Weights of a small GPT-style language model, trained from scratch on English Wikipedia: rotary positions.
MLP neurons of a small language model. Each row is named by its layer, matrix (down: output weights) and neuron, and shows model dimensions 32-95. Each number is 200 + 30 x the weight over its row's rms, rounded and kept within 0 to 999. A neuron's up and down rows have the sign that makes its largest values positive.
After each neuron's rows, "fires before" lists the tokens most often just after its 100 highest values on Wikipedia text that the model never trained on. A number after a token or word is its count.

L4.down190,201,198,215,259,250,151,247,176,191,194,174,210,211,222,146,215,159,233,203,181,188,235,199,206,184,175,233,224,226,149,200,215,177,175,198,203,195,190,233,214,244,199,116,155,168,207,215,204,207,188,171,227,201,213,214,165,180,240,228,172,190,166,283,223
fires before: "e" 21, "ly" 19, " the" 17, " " 10, " a" 4

L3.down243,202,209,219,161,187,231,150,195,244,207,186,232,206,203,205,255,213,224,173,208,194,211,175,168,217,214,242,198,208,247,197,179,228,234,247,168,166,226,226,226,178,190,168,225,211,207,166,197,205,230,200,153,202,187,201,207,207,216,197,172,207,194,251,224
fires before: " |" 15, "1" 14, "0" 10, " " 9, "2" 8, "3" 7

L8.down6,206,207,185,239,182,197,236,242,180,180,235,216,213,199,189,204,162,175,252,220,190,179,138,166,236,205,238,196,180,202,210,157,248,255,176,176,257,204,175,243,195,187,226,169,143,184,197,201,188,203,200,203,229,171,188,154,221,249,192,148,175,207,207,189
fires before: "e" 72, "es" 9, "ed" 4

L4.down56,251,202,176,148,215,173,203,186,167,192,209,215,251,173,227,220,208,207,181,188,234,150,171,229,191,181,211,206,160,207,211,167,209,201,169,260,187,244,267,203,172,166,233,213,200,196,194,232,222,190,193,197,180,153,206,186,209,226,235,186,193,225,149,204
fires before: "u" 23, "uc" 20, "d" 11, "m" 6, "v" 6, "it" 6

L7.down362,226,184,203,241,217,198,137,223,225,139,245,167,226,160,166,203,216,200,191,180,173,218,164,170,221,184,210,191,178,194,175,127,178,242,194,261,237,191,225,143,211,126,212,234,190,184,203,216,205,249,206,233,222,196,168,194,236,228,198,271,148,173,220,202
fires before: " the" 12, " s" 10, "|---|---" 10, "|" 8, "ation" 7, " he" 7

L8.down369,201,184,197,208,212,191,185,202,159,167,188,159,126,174,205,188,173,193,174,196,204,179,190,238,238,216,177,175,185,241,170,235,222,217,113,241,188,209,230,169,177,141,195,230,190,158,220,219,253,191,218,267,195,192,182,227,235,185,209,191,181,192,198,182
fires before: "|" 97

L4.down348,191,213,226,194,182,211,231,223,153,244,229,139,232,182,193,141,207,228,165,249,150,196,189,212,218,196,206,203,169,179,213,119,176,198,215,206,204,159,229,161,157,196,176,233,224,205,245,262,193,204,151,205,230,253,211,184,175,210,196,210,182,226,200,216
fires before: "il" 22, " " 14, "ed" 14, "el" 10, "or" 5

L3.down177,217,158,221,227,197,234,201,179,187,213,259,154,257,165,205,224,241,181,214,191,147,166,232,214,160,207,270,154,191,163,252,232,186,184,162,240,205,183,187,205,205,214,125,241,190,223,197,205,195,231,201,282,216,196,185,202,128,202,245,198,188,184,219,188
fires before: "|" 36, "|---|---" 23, " the" 17, "|---" 11

L4.down51,218,203,194,127,198,202,222,234,182,185,212,216,206,220,193,194,234,231,168,220,171,213,179,219,199,185,200,200,216,218,194,198,216,137,191,224,193,215,252,263,195,194,208,204,195,187,202,210,189,153,229,241,123,236,168,177,221,207,213,245,223,226,165,276
fires before: "v" 51, "ies" 17, "ow" 4

L7.down160,169,171,212,164,214,226,183,224,227,231,240,248,212,198,207,127,186,144,186,231,215,226,175,193,207,219,232,173,199,241,259,180,218,158,199,218,224,145,220,190,231,204,215,183,236,253,243,226,198,208,187,194,206,171,187,276,229,191,198,186,188,183,212,187
fires before: "e" 30, "her" 13, "o" 6, "p" 6

L8.down236,198,198,193,182,203,156,201,159,206,222,169,208,214,163,200,157,167,211,193,220,265,242,212,193,206,170,283,215,196,200,170,215,196,180,185,179,210,208,210,207,293,165,157,166,242,245,248,190,208,187,232,229,194,180,206,196,236,214,188,168,216,223,219,212
fires before: "e" 20, "ut" 15, "t" 14, "ion" 8, "es" 6

L6.down35,223,176,225,254,175,214,202,234,216,102,201,144,140,212,215,229,171,262,237,234,184,202,133,219,172,180,232,156,240,223,196,243,210,250,227,267,216,158,198,208,179,241,202,207,198,197,225,173,150,202,232,228,211,223,218,210,202,213,204,122,167,219,198,205
fires before: "s" 21, "e" 16, "ed" 11, "ce" 6, "ing" 5

L4.down239,213,170,204,225,231,163,223,231,183,188,246,223,216,184,193,229,209,237,190,160,219,220,281,173,196,210,168,245,170,229,179,222,203,244,186,151,146,179,218,198,171,185,154,200,204,221,220,215,178,210,172,176,230,177,132,258,215,188,190,217,251,166,182,203
fires before: "ay" 41, "ac" 27, "an" 13, "at" 9

L4.down326,177,235,263,248,204,210,229,157,247,220,198,194,117,219,223,209,226,212,195,221,185,227,190,211,172,188,179,221,259,150,205,267,232,205,175,206,192,199,255,193,187,171,179,152,175,159,243,208,193,213,251,249,205,176,179,209,183,214,199,217,236,175,212,218
fires before: "c" 14, "s" 12, "p" 10, "v" 7, "m" 7, "g" 7

L6.down276,186,172,224,170,205,135,264,176,236,134,208,166,230,204,191,222,193,172,190,200,188,239,226,214,214,213,213,174,188,180,244,211,206,145,180,197,234,172,206,183,187,191,197,234,142,206,211,205,233,207,218,224,158,183,229,208,210,232,220,172,182,179,188,216
fires before: "n" 16, "am" 13, "ard" 8, "her" 7, " p" 4, "ary" 4

L6.down266,244,222,155,159,168,164,216,226,221,217,202,212,193,224,196,239,228,164,216,203,187,203,237,200,184,193,185,264,194,217,154,217,172,240,187,182,207,219,169,228,148,215,164,186,206,210,190,225,149,229,200,165,147,202,234,208,186,160,174,236,204,169,180,170
fires before: " " 92, "," 4

L7.down300,216,234,159,206,237,221,229,244,200,239,193,248,178,227,191,229,208,191,206,149,208,176,192,164,197,200,235,243,145,192,196,208,225,219,198,198,172,215,126,200,214,197,219,238,201,134,179,184,212,164,200,186,177,152,207,176,174,266,212,178,228,175,155,210
fires before: "d" 16, "v" 15, "m" 10, "id" 7, "f" 6, "w" 6

L6.down233,194,232,188,202,177,189,168,191,216,277,190,227,170,147,191,212,198,182,223,229,240,170,188,202,209,173,213,186,205,230,234,205,187,197,159,242,226,180,219,132,211,242,191,206,202,210,212,191,195,142,139,251,281,192,195,182,218,181,237,149,163,180,145,190
fires before: "-" 49, " " 14, "|" 8, "\"" 4, "==" 4, "===" 4

L3.down67,218,206,202,201,209,221,169,186,174,194,218,156,190,200,241,180,160,169,214,167,220,171,164,202,198,209,229,251,162,216,188,141,216,193,210,237,237,174,174,196,239,212,165,196,191,192,168,300,179,184,190,177,228,180,205,161,256,244,204,217,159,152,218,197
fires before: " the" 34, "t" 17

L4.down277,242,161,209,148,179,186,252,191,262,247,193,169,195,214,228,189,251,206,222,259,175,172,206,189,205,202,198,224,227,182,195,155,205,213,201,195,195,156,218,165,215,193,219,237,222,238,180,191,154,154,188,199,186,221,234,222,173,205,304,232,142,172,205,183
fires before: "k" 17, "a" 14, "c" 9, "-" 9, "ed" 8, "ion" 6

L4.down186,192,202,243,212,219,203,170,213,229,260,190,228,218,198,231,208,222,215,193,211,210,194,212,224,238,171,215,160,267,215,177,181,209,231,211,159,182,245,211,258,241,201,234,226,165,171,204,220,178,182,194,193,190,173,223,208,154,214,203,203,194,280,183,186
fires before: " |" 38, " |\n" 14, "," 8, " " 7, ";" 6, " is" 5

L8.down0,246,208,179,202,230,161,245,236,234,231,212,210,213,188,226,222,202,205,194,213,194,172,197,264,148,247,237,277,241,180,214,163,225,195,144,208,203,156,229,192,175,233,167,214,234,238,241,205,177,177,214,213,181,205,204,210,148,215,145,181,218,180,228,175
fires before: " " 77, "o" 11

L7.down117,222,202,202,203,180,161,213,241,225,223,195,222,209,198,181,202,182,154,188,174,198,221,202,224,211,144,169,150,290,197,228,184,166,243,208,224,154,171,175,158,153,189,148,196,186,175,188,188,193,250,171,167,203,226,232,264,159,169,197,171,181,236,191,171
fires before: " " 39, " T" 9, " |" 6, " D" 5

L3.down104,193,177,217,174,196,185,163,190,238,184,234,229,185,150,211,226,245,226,222,230,222,252,209,269,181,205,213,193,210,119,198,214,214,207,209,221,301,213,237,194,223,230,236,207,158,166,183,255,191,238,213,198,158,221,207,216,198,243,156,221,158,230,214,192
fires before: " " 80, " O" 4

L7.down184,198,104,190,160,161,170,136,201,223,231,157,200,175,185,219,210,193,201,172,181,170,164,241,183,164,200,205,233,250,221,162,198,172,195,161,137,156,211,185,157,136,220,158,175,218,139,213,219,179,218,185,192,222,193,213,231,207,225,233,218,193,206,247,184
fires before: " " 92

L7.down167,205,191,214,204,170,212,230,194,186,218,212,188,142,241,219,134,170,176,190,272,206,238,209,192,195,202,250,231,177,176,214,164,160,147,208,204,222,206,219,227,266,164,173,153,211,218,206,159,157,165,177,217,207,188,181,200,235,201,226,177,218,219,177,198
fires before: "p" 48, "m" 20, "e" 8, "ing" 7, "es" 5

L6.down114,151,216,177,189,220,178,222,183,200,175,277,180,206,181,257,196,217,205,209,183,229,163,252,200,168,205,248,219,180,152,252,179,159,197,199,214,247,197,184,187,157,236,182,193,165,148,205,215,211,207,147,217,138,243,228,224,199,177,232,259,152,167,234,171
fires before: "gh" 37, " " 26, "z" 7

L6.down324,191,189,196,209,180,186,218,169,226,214,212,182,222,228,202,176,197,207,166,241,259,203,223,217,207,224,214,189,239,162,209,218,212,166,214,248,228,193,191,214,172,205,204,272,169,141,169,242,216,168,215,206,128,217,169,159,126,222,197,187,272,198,167,205
fires before: "d" 38, "ar" 7, "id" 4, "v" 4

L3.down249,226,184,209,187,230,262,170,163,208,253,133,211,206,147,204,206,222,201,212,215,141,179,225,213,216,209,176,266,206,182,180,159,195,202,194,195,216,186,171,194,178,188,230,173,206,250,202,206,232,216,189,217,152,161,204,254,234,222,191,198,168,233,194,214
fires before: "ent" 20, "el" 16, "an" 11, "en" 9, "ol" 6

L8.down153,221,202,175,192,219,251,186,199,206,224,242,122,210,220,215,138,256,205,182,217,187,187,221,196,173,216,177,177,171,175,222,242,265,165,167,183,215,244,191,224,228,218,229,147,219,188,143,210,187,212,189,231,229,157,179,243,210,257,228,202,203,203,159,196
fires before: "he" 25, "p" 11, "c" 10, "m" 9, "od" 7, "her" 6

L7.down103,184,216,217,140,209,181,223,156,215,244,178,226,182,206,230,239,182,161,199,183,202,184,229,215,174,225,177,211,209,221,167,233,267,244,197,207,197,215,232,214,241,166,223,236,181,186,131,193,210,169,248,182,149,192,194,151,160,161,166,141,189,170,178,185
fires before: "s" 20, "d" 12, "g" 8, " of" 8, "." 5, "v" 5

L4.down334,178,201,258,238,171,221,185,264,214,227,218,212,186,147,222,199,142,220,230,183,207,225,189,203,174,136,202,152,179,190,195,191,216,194,224,196,228,171,159,205,185,171,238,197,181,154,163,217,292,238,213,174,156,169,195,210,178,201,227,211,244,197,192,176
fires before: "t" 21, "s" 10, "ound" 9, "r" 7, "re" 7, "g" 6

L7.down59,253,210,214,241,234,187,137,119,217,208,158,190,147,190,190,199,208,218,214,196,185,241,206,213,172,187,212,196,210,177,179,223,226,127,238,178,175,200,248,199,231,196,194,182,150,169,219,192,232,149,199,172,224,226,252,195,165,211,229,192,177,203,258,218
fires before: "e" 21, " " 17, " the" 13, "ly" 10, " J" 6

L8.down104,205,168,173,256,181,160,194,145,241,190,165,210,240,216,211,202,160,231,224,201,140,227,201,211,164,231,226,229,210,212,199,194,231,207,233,228,170,207,179,200,237,178,128,241,171,248,229,200,238,206,194,173,241,146,151,169,205,240,256,222,115,220,179,197
fires before: "i" 16, "ore" 10, "re" 10, "or" 10, "ul" 6, "en" 5

L4.down232,239,126,207,131,206,223,170,225,222,180,194,234,266,217,209,172,231,205,191,195,225,199,234,193,193,186,179,139,211,194,192,171,196,254,208,226,179,191,204,170,223,190,223,208,179,227,169,155,186,263,163,204,160,158,181,240,207,196,170,159,170,248,182,192
fires before: "s" 27, " |" 17, "h" 6, "g" 5, "e" 4

L4.down29,211,185,206,234,164,223,226,191,232,222,203,245,140,220,206,132,219,191,208,192,218,199,212,183,227,215,229,221,201,206,184,156,192,204,189,166,227,208,267,202,205,192,220,243,186,196,175,172,167,146,196,178,172,147,228,186,200,196,206,163,193,245,170,232
fires before: "\n" 37, "|" 34, " the" 6

L6.down248,155,214,226,174,188,250,267,218,193,170,208,228,197,138,228,195,196,231,247,190,212,171,212,161,184,213,163,154,176,155,189,189,183,163,154,168,167,182,165,170,186,173,259,232,199,211,179,226,222,202,186,218,217,198,199,215,191,148,211,231,191,240,209,207
fires before: "r" 18, "an" 13, "re" 11, "art" 10, "ing" 7, "is" 5

L6.down7,215,266,178,232,250,237,209,228,218,224,179,257,258,201,234,222,201,216,216,188,216,138,207,151,231,198,235,169,222,183,230,191,215,161,225,176,196,169,152,164,210,230,258,185,191,176,199,216,205,241,203,219,152,217,169,233,255,190,239,247,215,156,254,191
fires before: " " 28, "3" 12, "0" 7, "5" 7, "e" 7

L4.down101,233,207,190,180,199,167,196,214,253,187,179,200,184,128,188,179,277,154,251,217,188,218,193,88,222,239,144,227,189,169,180,177,186,191,191,176,199,191,249,209,184,212,174,194,164,216,214,200,231,200,210,227,223,172,230,175,250,163,226,210,170,217,217,166
fires before: "==" 28, "I" 14, "===" 13, "The" 12, "-" 9

L6.down81,183,145,145,208,174,214,224,187,166,152,201,274,206,164,223,212,175,182,191,184,164,183,182,193,212,225,233,124,195,283,194,252,242,196,185,211,215,142,180,218,177,239,214,173,243,238,254,178,251,237,257,172,182,256,195,242,205,240,197,177,219,210,198,216
fires before: "y" 13, "u" 11, "g" 10, "ag" 9, "k" 7, "n" 6

L8.down129,120,201,254,224,172,224,213,202,189,193,201,153,174,237,196,219,194,191,248,149,154,157,207,193,264,192,168,237,131,200,210,189,177,188,174,166,111,235,201,217,219,228,229,247,203,216,187,238,208,206,230,142,147,149,179,178,161,194,154,170,238,201,169,208
fires before: "m" 21, "f" 13, "le" 12, "ip" 6, "d" 6

L8.down34,223,183,203,244,158,234,178,189,186,172,217,210,163,206,258,245,146,232,194,201,213,234,186,189,157,207,248,167,205,222,219,112,232,214,197,181,150,205,159,214,187,195,183,183,191,241,195,208,225,187,234,175,195,194,182,277,206,210,273,208,208,204,194,147
fires before: "s" 14, " in" 12, "og" 10, "," 9, " of" 8

L8.down24,163,226,136,220,212,168,196,219,193,217,205,219,207,209,269,168,262,250,178,207,229,164,236,182,216,205,221,251,208,180,217,223,209,241,247,189,224,191,184,151,243,215,164,194,163,193,273,224,212,193,223,211,216,214,252,241,225,127,191,208,207,195,202,200
fires before: " the" 25, " " 20, " A" 5, "c" 5, " his" 4, " J" 4

L4.down104,184,177,171,159,169,240,153,206,192,176,198,130,177,183,259,176,229,165,157,188,199,211,220,167,234,197,246,174,224,157,207,212,201,166,250,210,196,241,229,235,195,208,165,189,218,204,213,198,192,200,159,173,221,275,220,199,203,275,182,232,225,165,233,221
fires before: "ber" 20, "t" 18, "k" 10, "b" 9, "y" 9, "s" 9

L6.down262,258,223,236,197,249,209,213,193,185,209,224,230,197,210,220,156,203,206,181,198,233,224,248,207,233,221,196,194,210,213,221,195,207,206,202,194,209,172,274,204,148,196,121,172,205,180,171,184,158,180,117,250,226,180,239,211,147,250,273,201,207,229,214,202
fires before: "e" 26, "d" 17, "t" 8, "s" 5, "el" 5

L6.down234,198,219,178,187,223,184,157,185,196,220,188,186,204,194,223,181,195,171,261,190,269,234,236,194,203,207,196,142,178,198,151,183,240,208,288,213,198,190,216,182,220,230,164,163,241,212,208,184,198,151,163,227,195,233,200,221,203,237,157,223,185,224,166,200
fires before: "ed" 23, "st" 20, "en" 15, " " 6, "ing" 4

L4.down114,227,193,179,226,189,149,194,169,175,218,234,170,187,191,214,162,232,194,178,240,217,189,164,215,180,168,151,217,198,246,226,239,187,217,231,223,231,184,203,190,168,202,233,212,190,192,231,182,207,170,159,248,226,169,203,252,205,250,196,157,196,179,141,182
fires before: "|" 45, "-" 33, " " 9, "|---|---" 9

L7.down243,251,189,187,197,174,175,230,189,234,246,149,203,225,164,170,238,212,115,213,238,211,168,182,161,231,158,176,235,241,180,158,234,132,232,178,183,210,202,222,208,225,232,221,157,181,171,264,161,220,193,153,163,192,161,135,202,209,215,225,165,193,202,188,205
fires before: "-" 83, " " 9

L4.down235,187,160,192,217,189,147,220,256,201,197,226,243,202,200,262,209,182,155,177,153,213,232,254,205,166,266,263,184,217,220,219,153,210,242,296,181,209,187,222,221,157,183,194,226,189,196,214,189,214,192,208,148,185,182,167,190,199,214,234,209,181,210,244,206
fires before: " " 78, "," 6, "er" 5

L3.down71,149,234,184,225,243,199,204,165,203,148,263,225,173,221,199,222,202,208,208,171,205,232,184,196,273,176,163,170,235,176,179,265,221,179,172,212,238,201,205,150,245,175,159,171,187,236,208,221,139,202,202,178,175,206,207,258,227,160,213,160,213,175,177,173
fires before: " |" 28, "st" 10, "ri" 9, "d" 6, "–" 5, "m" 5

L7.down107,195,131,208,207,198,188,164,216,184,228,185,208,236,177,162,151,158,171,236,264,182,195,203,220,212,215,204,183,163,202,224,169,174,176,198,215,248,141,228,215,200,209,181,207,230,220,178,204,240,160,166,217,235,222,227,245,203,219,192,185,181,191,198,218
fires before: "ed" 25, "ment" 15, "s" 9, "ing" 7, "or" 5

L8.down339,201,178,215,237,208,204,191,194,189,171,231,232,217,208,263,208,266,184,242,202,182,199,164,277,165,157,174,202,217,221,221,189,180,218,183,198,119,177,200,236,243,217,257,234,224,205,197,247,220,212,200,149,245,239,216,200,232,166,246,229,206,197,230,191
fires before: "ian" 32, "ia" 17, "er" 16, "on" 6, "ing" 5, "ep" 5

L3.down80,175,198,222,226,148,154,212,146,164,183,168,258,202,185,131,210,226,207,221,173,175,199,215,195,227,180,198,199,151,217,229,223,196,231,162,241,156,233,152,215,215,195,208,193,172,197,225,226,223,192,197,202,196,189,235,139,160,213,217,186,167,187,175,221
fires before: "v" 10, "d" 9, "f" 9, "re" 9, "p" 7, "ou" 6

L3.down259,234,213,161,215,155,224,194,190,199,227,200,151,204,236,182,210,176,223,197,202,162,195,236,206,187,177,195,169,192,251,195,166,156,220,276,160,144,248,168,160,179,200,187,183,157,176,187,184,164,158,252,206,216,166,223,212,142,213,201,168,192,251,224,189
fires before: " |" 49, " |\n" 10, "%" 8, "3" 4

L3.down8,199,215,203,165,192,161,221,222,244,182,177,195,201,205,172,208,231,162,184,195,233,207,166,243,232,164,170,197,204,216,207,201,220,246,222,210,212,182,225,176,223,213,195,206,193,251,254,232,190,246,164,201,190,193,196,229,190,215,221,162,175,212,197,235
fires before: "-" 90, " " 6

L8.down71,204,208,201,181,206,221,230,175,122,206,147,199,183,166,247,162,256,241,157,180,231,181,203,218,219,164,179,216,179,208,204,205,243,156,234,218,223,182,190,241,200,185,127,161,157,170,258,244,228,221,219,184,225,209,196,156,181,221,237,233,266,199,201,218
fires before: "nt" 27, "e" 13, "ce" 7, "c" 7, "ld" 6

L8.down79,218,212,216,234,162,186,244,191,185,162,202,190,247,202,241,138,201,220,227,229,213,202,181,184,163,205,229,189,204,172,175,197,196,170,206,215,228,208,215,301,197,174,204,193,223,183,179,215,186,139,203,240,197,179,229,206,203,168,229,223,174,208,201,244
fires before: "ion" 34, "ation" 11, "ed" 10, "ing" 7, "or" 6, "e" 6

L4.down310,234,166,216,171,222,242,232,195,203,221,232,216,200,218,182,214,174,188,235,229,210,203,232,257,202,226,232,198,230,126,125,193,246,236,208,186,194,194,217,272,228,187,199,204,231,203,229,199,123,209,182,188,139,202,229,220,164,244,184,195,176,211,183,205
fires before: "b" 19, "ing" 15, "p" 11, "ed" 8, "s" 8, "c" 6

L7.down119,241,189,180,161,219,156,230,279,191,172,227,238,247,252,232,208,167,173,199,225,157,196,253,218,210,176,179,274,227,199,204,216,145,211,230,202,173,204,191,220,186,214,171,129,197,219,244,207,217,154,220,167,186,214,193,191,164,161,215,192,256,194,172,202
fires before: "ed" 24, "e" 17, "ent" 16, "es" 6, "g" 6, "en" 5

L6.down190,226,172,174,161,223,228,228,200,215,199,198,216,250,253,220,202,240,180,210,152,151,198,200,234,165,178,173,268,207,233,145,213,207,206,209,155,184,215,226,186,201,227,161,205,230,221,245,264,213,223,215,227,188,217,217,201,176,210,177,152,163,200,222,245
fires before: " " 87, "," 4

L8.down382,219,198,177,216,240,132,215,232,140,200,224,209,198,183,231,156,177,210,199,219,212,231,218,191,178,260,241,179,163,248,216,146,200,212,191,214,130,178,224,235,182,203,254,184,223,223,240,272,166,222,202,197,175,176,169,224,209,209,169,206,161,263,226,237
fires before: "r" 39, "er" 27, "ry" 7, "ber" 5

L4.down26,218,148,188,176,171,236,208,197,195,220,219,187,185,200,217,231,187,192,161,234,231,228,184,201,196,174,221,209,173,210,226,214,228,211,191,260,211,181,202,183,195,243,140,179,174,184,211,240,224,223,156,201,171,213,208,218,148,198,243,195,241,153,199,270
fires before: "|---|---" 35, "p" 23, "u" 11, "|---" 8

L3.down276,173,221,201,210,148,176,185,191,246,177,196,168,237,202,172,177,210,187,220,199,208,228,158,136,190,166,210,203,200,216,191,156,207,194,176,230,193,242,188,191,191,227,170,243,172,221,207,250,192,153,208,217,217,139,127,223,190,185,237,187,148,179,207,186
fires before: "ri" 17, "i" 14, "or" 10, "re" 8, "ore" 6, "ul" 6

L3.down81,197,155,223,195,160,183,174,159,175,165,213,155,197,224,226,175,208,210,200,234,267,170,222,190,147,205,182,175,155,166,280,161,161,251,252,208,225,198,158,199,178,265,190,212,186,176,211,192,200,194,182,202,184,173,215,167,191,211,183,211,246,193,224,235
fires before: " " 56, " M" 10, " T" 5, " P" 4, " B" 4

L6.down330,213,204,220,207,215,188,193,208,187,241,184,192,209,157,182,157,237,208,233,209,207,226,198,188,191,143,171,236,182,190,209,211,197,204,174,184,179,206,235,156,227,210,196,178,195,155,172,167,235,196,214,218,226,165,159,183,221,164,218,182,146,183,271,223
fires before: "e" 25, " the" 14, "ly" 13, "-" 5, " " 5

L6.down267,229,190,193,210,262,226,184,230,191,187,233,260,202,209,260,222,183,156,139,210,152,256,206,224,192,198,172,163,230,168,125,208,231,196,227,195,173,167,182,229,195,198,195,251,229,181,219,145,201,254,222,203,146,158,172,219,216,229,203,197,183,242,159,152
fires before: "e" 20, "m" 15, "n" 12, "ed" 9, "g" 6, "a" 6

L3.down48,241,231,166,236,226,190,201,215,196,230,221,245,166,228,235,205,277,188,185,193,219,120,221,187,178,176,197,142,226,176,272,197,184,164,215,197,198,192,196,193,159,268,188,256,225,206,175,227,231,215,216,229,153,190,186,205,154,142,168,213,150,192,214,233
fires before: "ed" 14, "e" 13, "s" 11, ";" 9, "it" 5, " |" 5

L8.down62,200,180,201,147,226,191,182,196,214,219,210,233,208,208,219,247,199,189,164,184,201,147,204,197,191,156,219,185,221,203,262,222,214,208,227,225,184,216,173,196,183,249,149,197,220,186,243,234,176,189,261,223,231,211,222,223,169,174,188,193,182,212,219,194
fires before: " " 90

L7.down286,258,149,210,175,199,220,223,201,168,174,208,212,167,182,129,203,208,195,156,188,202,171,230,160,169,203,232,168,197,227,202,202,172,243,255,217,204,195,219,183,196,175,185,216,210,189,256,183,188,216,193,161,222,268,145,168,216,235,203,205,189,171,227,236
fires before: "," 24, " |" 17, " (" 10, "\n" 8, "." 4

L7.down75,218,176,185,210,167,190,192,172,242,162,179,255,243,232,216,167,172,195,137,166,213,222,203,175,176,193,225,217,200,153,215,190,225,188,170,219,145,217,141,171,231,219,191,250,160,246,276,232,286,207,249,213,220,173,153,233,180,219,186,180,124,176,186,195
fires before: "i" 15, "or" 10, "ore" 10, "re" 10, "ot" 9, "he" 8

L4.down314,154,244,197,228,213,187,198,170,169,222,236,187,231,224,193,187,198,156,223,190,258,157,249,242,176,180,229,207,161,195,245,153,240,206,161,194,194,239,166,231,181,197,243,195,174,148,160,205,174,163,210,228,176,175,269,174,238,211,174,187,173,207,167,182
fires before: " the" 32, "t" 16, " M" 7, " S" 4

L4.down105,182,197,213,182,206,180,219,217,203,190,182,195,197,209,205,243,219,187,208,189,216,211,245,214,235,169,194,147,151,213,248,220,188,164,146,186,198,145,179,176,168,206,147,214,166,185,194,265,155,248,191,216,169,129,146,243,239,160,151,195,182,226,192,221
fires before: "am" 35, "b" 10, "at" 8, "le" 7, "ac" 5, "ed" 5

L4.down59,193,186,163,216,209,198,166,206,182,162,161,203,192,219,276,177,216,235,225,230,197,134,118,256,158,184,191,239,182,199,176,238,153,192,234,218,185,211,151,161,218,171,236,180,232,203,209,181,188,202,159,182,230,176,190,185,196,198,216,239,195,211,180,134
fires before: "er" 37, "ian" 12, "ia" 10, "on" 6, "ep" 5, "re" 4

L8.down198,224,187,209,188,204,227,194,167,223,196,174,208,269,157,168,177,221,177,203,270,139,224,204,179,216,209,182,189,206,224,168,203,166,239,180,180,243,157,181,235,212,183,223,181,225,260,222,184,246,225,170,194,200,179,183,251,233,153,276,233,201,146,193,177
fires before: "-" 59, " " 16, "|" 8

L7.down335,226,243,192,244,260,167,206,166,191,182,158,200,227,213,235,233,142,176,216,225,212,205,212,261,179,209,207,205,210,210,205,239,215,146,222,198,220,206,157,143,179,211,184,148,157,186,216,179,213,242,160,213,201,225,200,238,202,194,179,244,225,215,194,209
fires before: "ed" 16, " " 15, "S" 14, " of" 13, "t" 8, ":" 4

L3.down195,204,222,208,216,228,172,221,198,195,178,249,193,229,232,199,203,152,186,202,213,203,204,188,218,188,181,232,205,203,194,206,154,141,198,173,172,239,156,229,195,158,212,209,235,172,200,226,191,169,211,250,255,221,224,204,253,101,171,190,180,235,221,241,213
fires before: "ed" 21, "id" 7, "end" 7, "ing" 6, "ions" 6, "ian" 6

L6.down10,198,273,218,182,196,252,201,211,209,183,234,183,198,244,206,201,187,177,173,203,150,179,236,186,291,217,227,189,180,197,123,238,210,214,196,196,178,197,170,181,193,230,135,198,163,177,165,187,163,222,230,205,225,195,261,233,139,212,202,209,208,211,230,183
fires before: "st" 64, "g" 8, "ing" 7, "m" 5

L8.down171,247,204,192,195,255,184,244,222,201,202,198,206,184,225,224,207,229,182,249,242,209,210,221,228,202,204,170,253,232,203,184,195,155,184,204,211,203,182,212,220,166,179,172,206,194,223,144,229,180,183,230,280,145,204,145,201,196,160,221,171,198,207,263,147
fires before: "ed" 50, "es" 17, "ing" 8

L8.down16,227,194,186,188,212,197,245,208,178,183,207,138,218,227,190,200,178,154,206,206,201,216,245,201,157,186,250,181,204,196,225,200,181,198,230,189,200,250,217,165,188,141,160,226,213,180,213,209,183,229,130,173,220,191,187,215,188,236,228,169,190,199,194,221
fires before: " " 33, "," 11, " to" 9, "ation" 8, ")" 5, " he" 5

L7.down381,218,192,207,234,203,243,208,164,182,196,207,191,163,176,225,165,260,200,225,178,199,161,215,174,176,179,169,163,238,182,223,265,251,189,206,227,166,197,219,164,173,201,171,206,193,187,227,189,223,213,183,203,230,223,214,222,127,220,212,207,225,219,183,236
fires before: "ce" 15, "s" 14, "c" 11, "t" 7, "m" 7